MLP neurons of a small language model. Each row is named by its layer, matrix (down: output weights) and neuron, and shows model dimensions 640-767. Each number is 500 + 40 x the weight over its row's rms, rounded and kept within 0 to 999. Numbers have three digits each.
A block is one neuron, or neurons of one layer that tend to fire together. After each block is what it responds to, as a language model described it from the Wikipedia text at the highest values.

L2.down843:506542471485535393480445446555443476518485527494538512460494527517433517508479520479467527454517490496522462479550478462503481499435505510435511628509439487511494490496536566542544533476479488497563475432503489515537498472489528534547426516548526459510534542473470491531631493464562482446528455547490560442551563496467503495543493545458439535549414553470550537540431465363471515506510
L2.down1363:476472508507422507550498511441478480516481471504531540463477567439515497478543497406516547439506497516535483516535462484537536477408521545543432517500455420523597553549478510511498532513500453496499495481514538501449541461533538473506522453507535507468482505567459437541494517514492484494521493509513544461453510513539498471483489494469485590482461520472525502402588495562434463474486
L2.down1944:537496531508541543423465429516514485537481506519439459475597479448509532463506533489589607537579483500479473507513521511496489540518507418497482513538449489520497492481528464554466543569410539495521505509510531502510465466455490502582526603484572469445532552482448467541513459503532423571467504534509550427493522555462464502459493533496468458523464453537474471578554495490456528502505
L2.down2290:476501501499483525507553572522535502528491494509477544459548405524482499477459515478536534514480522539442530476507473505520526486476507493547519530497495564549506432499448481532450523475499450515433471538509537496512544420492434522475475491578499514456500527571508494465480508539569510532476474539492524553548444521508428474445484469535575412469500455433589499488620437479514523479464
Description: Separators after table numbers. Column separators (|, ;) and punctuation (., %, +, °) right after a number in statistics tables, e.g. 4 | 0, 3;, 1.1%.

L5.down151:521419561579436463458482495537543571451547512526494521539485474484500529443503423520517575525559522487496513452435589452530520501565450468435429528480473503485519598526465503441574448552489521441507444438492496461489516460473533548514533502549459495493513497493545475509512533514457464540434489466618487465550520549525524412464462512468526479595475483516588502484528528473495551602476
L5.down1765:540508545550605532501526495572456521540570482467547483530614530475490531517553440518483497514531436554517496452558452430508556466525569467456557547523460457573470504478493470440504437471524536459488562496379491519512519453529542515499538489407522538490540516493511433542465542539508535508504551491511433457462477513526503507487552463512572489501504455484483485414466447470461507454505
L5.down1798:474517527500547459505480503500528495476457471503546497450405469466532490460550509490460444489477470464496444477584478454546507543494516540466488524471562479456527509541507433524506501492559478507592503469457501526505470519509436600556450541545547466538510518520444479502466438572493474469492549555503522489470500530587448480484463488538503466493476461451492482450536551566529524505546
L5.down1969:517509507498447425583477467483491535495511463455503496560506484523491526557469410518554499513544467527521475523440422535531535504489510467428516497589492573482513456546458480500600454486500497518562517456397520577500522586519504519493456526527471517478470579482494494462507465471476502464432473552516549533462489460481520500486585473536524458434488481523518465507484514511486539495555
L5.down2024:477526502510535521526430510457439524496472521481522516463551508554489492385520517464545488467477523577468531525441516582527469513484523522557509543496519524468461484472538421502489522477386523468481512490468456429477529506511430461542554463443475501526529419433523540520570494486519526432502551570482471539463552504509526515445580462491535548393554471542456510498470484461551529527488
L5.down2247:536511451436449438528490522497504574469478496473520398463476511455470455489456524494467496533516509501430480533499512483511518414596497512531494561549536508538509509535480500530509462488507468475471445465442531528539526500567583470461525507501504542483529490505495523530456459505499430537482459529486523503491494509513541494437493514507571416515473493479473524532599448575500471506591
L5.down2325:524478548466519544429529451481418594526500536492452521493514496517465534523485443488505549496458502490509515516411523485568487500491464502509519581482484537515533506481580460545478438525428515461504436490561455503461537503455429486522509510528575498539510399474508532535475472501485519544378501488557517529466481405516503467572418469447490566557511545551509452476545512536514573534445
L5.down2365:524546536474401566487485495451495576544497559493536482519594536521469530508493497468418488542483404441510421490527536457519495400520569605462476532471507468480529496511468518396552505491485433495481478572512512437469509418505518524446532514504531506451508533500554542489536482465458451485505515489443474542495499503425512520614584548491478479501507473490444514497487456456456503511471
Description: Decimal point in numbers. Decimal points (and some commas) between digits in statistics, tables, percentages and measurements, e.g. 16.3%, 22.5 knots, 12.7.

L4.down591:487370516517424548501472542499442496434504544504491535533526497530569548542449463467500481532523494433554483458553494477428497486457470504461500471467574463502485441528560538500525560494521507465539438516539503479506554509425519472533519472538552541450485531458502407488488515540559455468485485483514615534475537531402552478468622455546511435543573557515493434516550523529485477507502
L4.down615:548435507475506495422468408475549505498507440450455485442481463526585543507434511511500480497474479493482541520492497439505513591529561499565480425523516429413532464522504495492467403504594473576495472504601512458459443468537570525416526448591577507453543474567516553447538539542502426427475541471544571497462583518465547591426555494536505480538543539506466473525502483589485492502485
Description: Separators mid-number or mid-predicate. Commas and periods inside numbers (5,060; 25,000; 6.3), plus commas, semicolons, "and" or adverbs continuing a descriptive predicate (was dirty, ; was known to be a bigot,).

L4.down94:514564529507475484460514528487489507532525450437477497497507438601508489498522453542441456560521514458474538460507464453544504511526486501498455470500540429450522490450420509472468485476574445466476531517545477463523470503482518473451476448451544518456494462496455514506514529532576556522430451459565493454566527513530519593455560465481480493550468523486576491518446481552514483530528
L4.down1411:469501572495466496489487463512534575494502470484473494488473542610444485521519548503566498553425526467485572438535467495465547456505540550458491496533478448515503462522508476562406490478578501466483480440495502535505522455508540526536493535504514429474470482475533557584453503496520574479458497485515438517481541492505497615468578447493500452469475500534501380447445444487527463517478
Description: Predicate role nouns. Articles, adjectives and head nouns naming a role or status in predicates like "made it a", "served as an", "is the": target, leader, important, guard.

L5.down16:557493452423513497593515547498572464447514427510597480503501523497541445500485436410463520496497388504503449479493495524526420495555451546449558524483503548534409464428549526491507368503618485453463445525493566532468507517466516488462465478500446537522506481535462412545396529486540522517458457499545526510494472495549467565494476485471486480543512509507474468513600489499415508519546
L5.down529:463533489556477506463531533559571494561441505496469489496478495536481482444496480519484491473519426574497519526517546538527483506546478497548456490461472528510443509452430541469498517478530529478533475511508503520549469508466562498532503465462531475481535554537517521510537461506490464524435511510455529460480574534536511552491499432515577392478437449556536502438523518496502508472512
L5.down748:524555560522480501533474569448463446465550478464498605500460440491509515498498419519495502484586543555526474516456488397532408513569492511515586467527489578526487502486438548528484482541543488574485495529518501475446519482502510540494524559461570559519551562477423532460497501526490534504554562496475508525501466465500474524437475542441487505530464479542515493551555479445454488487480
L5.down787:492419523536515493476502558546530545488429446591495478559543491441467488531374507510484517494489523499434490581507498588593488435516516485481484487492525459513504442452490493518493468555476470453523453471502505446444495484480557498504515532538452574511511466554480503501492426519524504568448462452422572500461492466542551482399526501463511424538507455513461499457481519486482484531517
L5.down1430:460530502520526547522443472477450490445544496529534529570557418472557488575445456519509503456523485490502476531518568539469445443532444518537557502463509521537550505496511505506443543504554505467482487518553481532513511466506492555470530487471509482575463503507428460537522483506482576521435518404463526484496530492515469442461487443499506522530505499508519582428519472488499465588494
L5.down1894:482551466479503533537498446490450581520493422446501482477478465458517387522481527461502513480467485536520525485488546538479511493480492427515450499515428507619456488476464479514439451559481484478460476473520469520506462477454477450429459510540483560500521469559437476456516515521539560525452488461418525472473520552511506478479527483460490501467492522545460471515511492506515561551481
L5.down2344:514498547469572503439524517510521481533485472509467485556486540497461490544482524535509462495521517560498484595538507494496508518496552512518508483448440570527501445572501560527521563499467546466494546502467485484479513588533560512462421454521500543548498575515435497520491429532500516484494546453516534504558491514561481557424527457454496469559444443519512552533459509458516463544438
L5.down2600:467451543498496525477548484545508482493499527475506415514457573477474475507567560536538533500471476540530536506525491507485481479550447448495477536549451476528431487455492565455507504522518547501413503511516533508539466534375564502560451467498432515542504490494415474459488518493527527484435502537474553532451505575547521485477480465445517444516512523483499448481604524463554470502454
Description: Biographical role descriptors. Words in biographical text that describe a person's role, profession or affiliation, such as sociologist after a nationality, or at and from before a university.

L2.down604:542533481455460473513465501501506448516562508488539487497421518573570530446521497495517490468534511441535469472527489501550500495518454498470485477523530516526487470514517523480449456547542486436518422491508535472474466537582523490527594533438528521523508470576459511490438438502544556499451504478568506466467517446421497497476568444483485486509429477519439477473496458527532533465512
L2.down658:468522476485471526463460558373568506449497522498494441463499468428506518481534478510474482522447503498439491492501484488507474493500526431566480458489491501547543536499517544469462424430429503431507493580548449484439434457444535428481597515579469470576547434486486520435473450582513512435484443493521493500514494564543445457473483483556523501507512517513527491446449535502521500537480
L2.down2075:395475523573499420517501553546551519434469465465567447492530561588504500558495508546565469557445534507491557504558501559518456425524448494434511463516532418491483452552472473485489547489600548509472464495470424456547504514515483564516500474467512529489445552445488536512442525559541471542476492491574520492533507493540536510471520457462488507491459494518515487509462438612449544516516
L2.down2088:464565492564512512453449537518536569511452513484552504518566556513555483528579527485568459536479551480546446547493535516594427443527547534461520529558543508476434561464467456516469480532488533505489454454491529501467524468487561571510515591447504509513499554515525489490509478548575476475476510490536525488536466560519535459478531461505491471507483467482551474478500494562524490562528
Description: Person role nouns. Head nouns naming a person's occupation or role, often after "was a/an [nationality]" in biographies, such as scientist, engineer, player, member.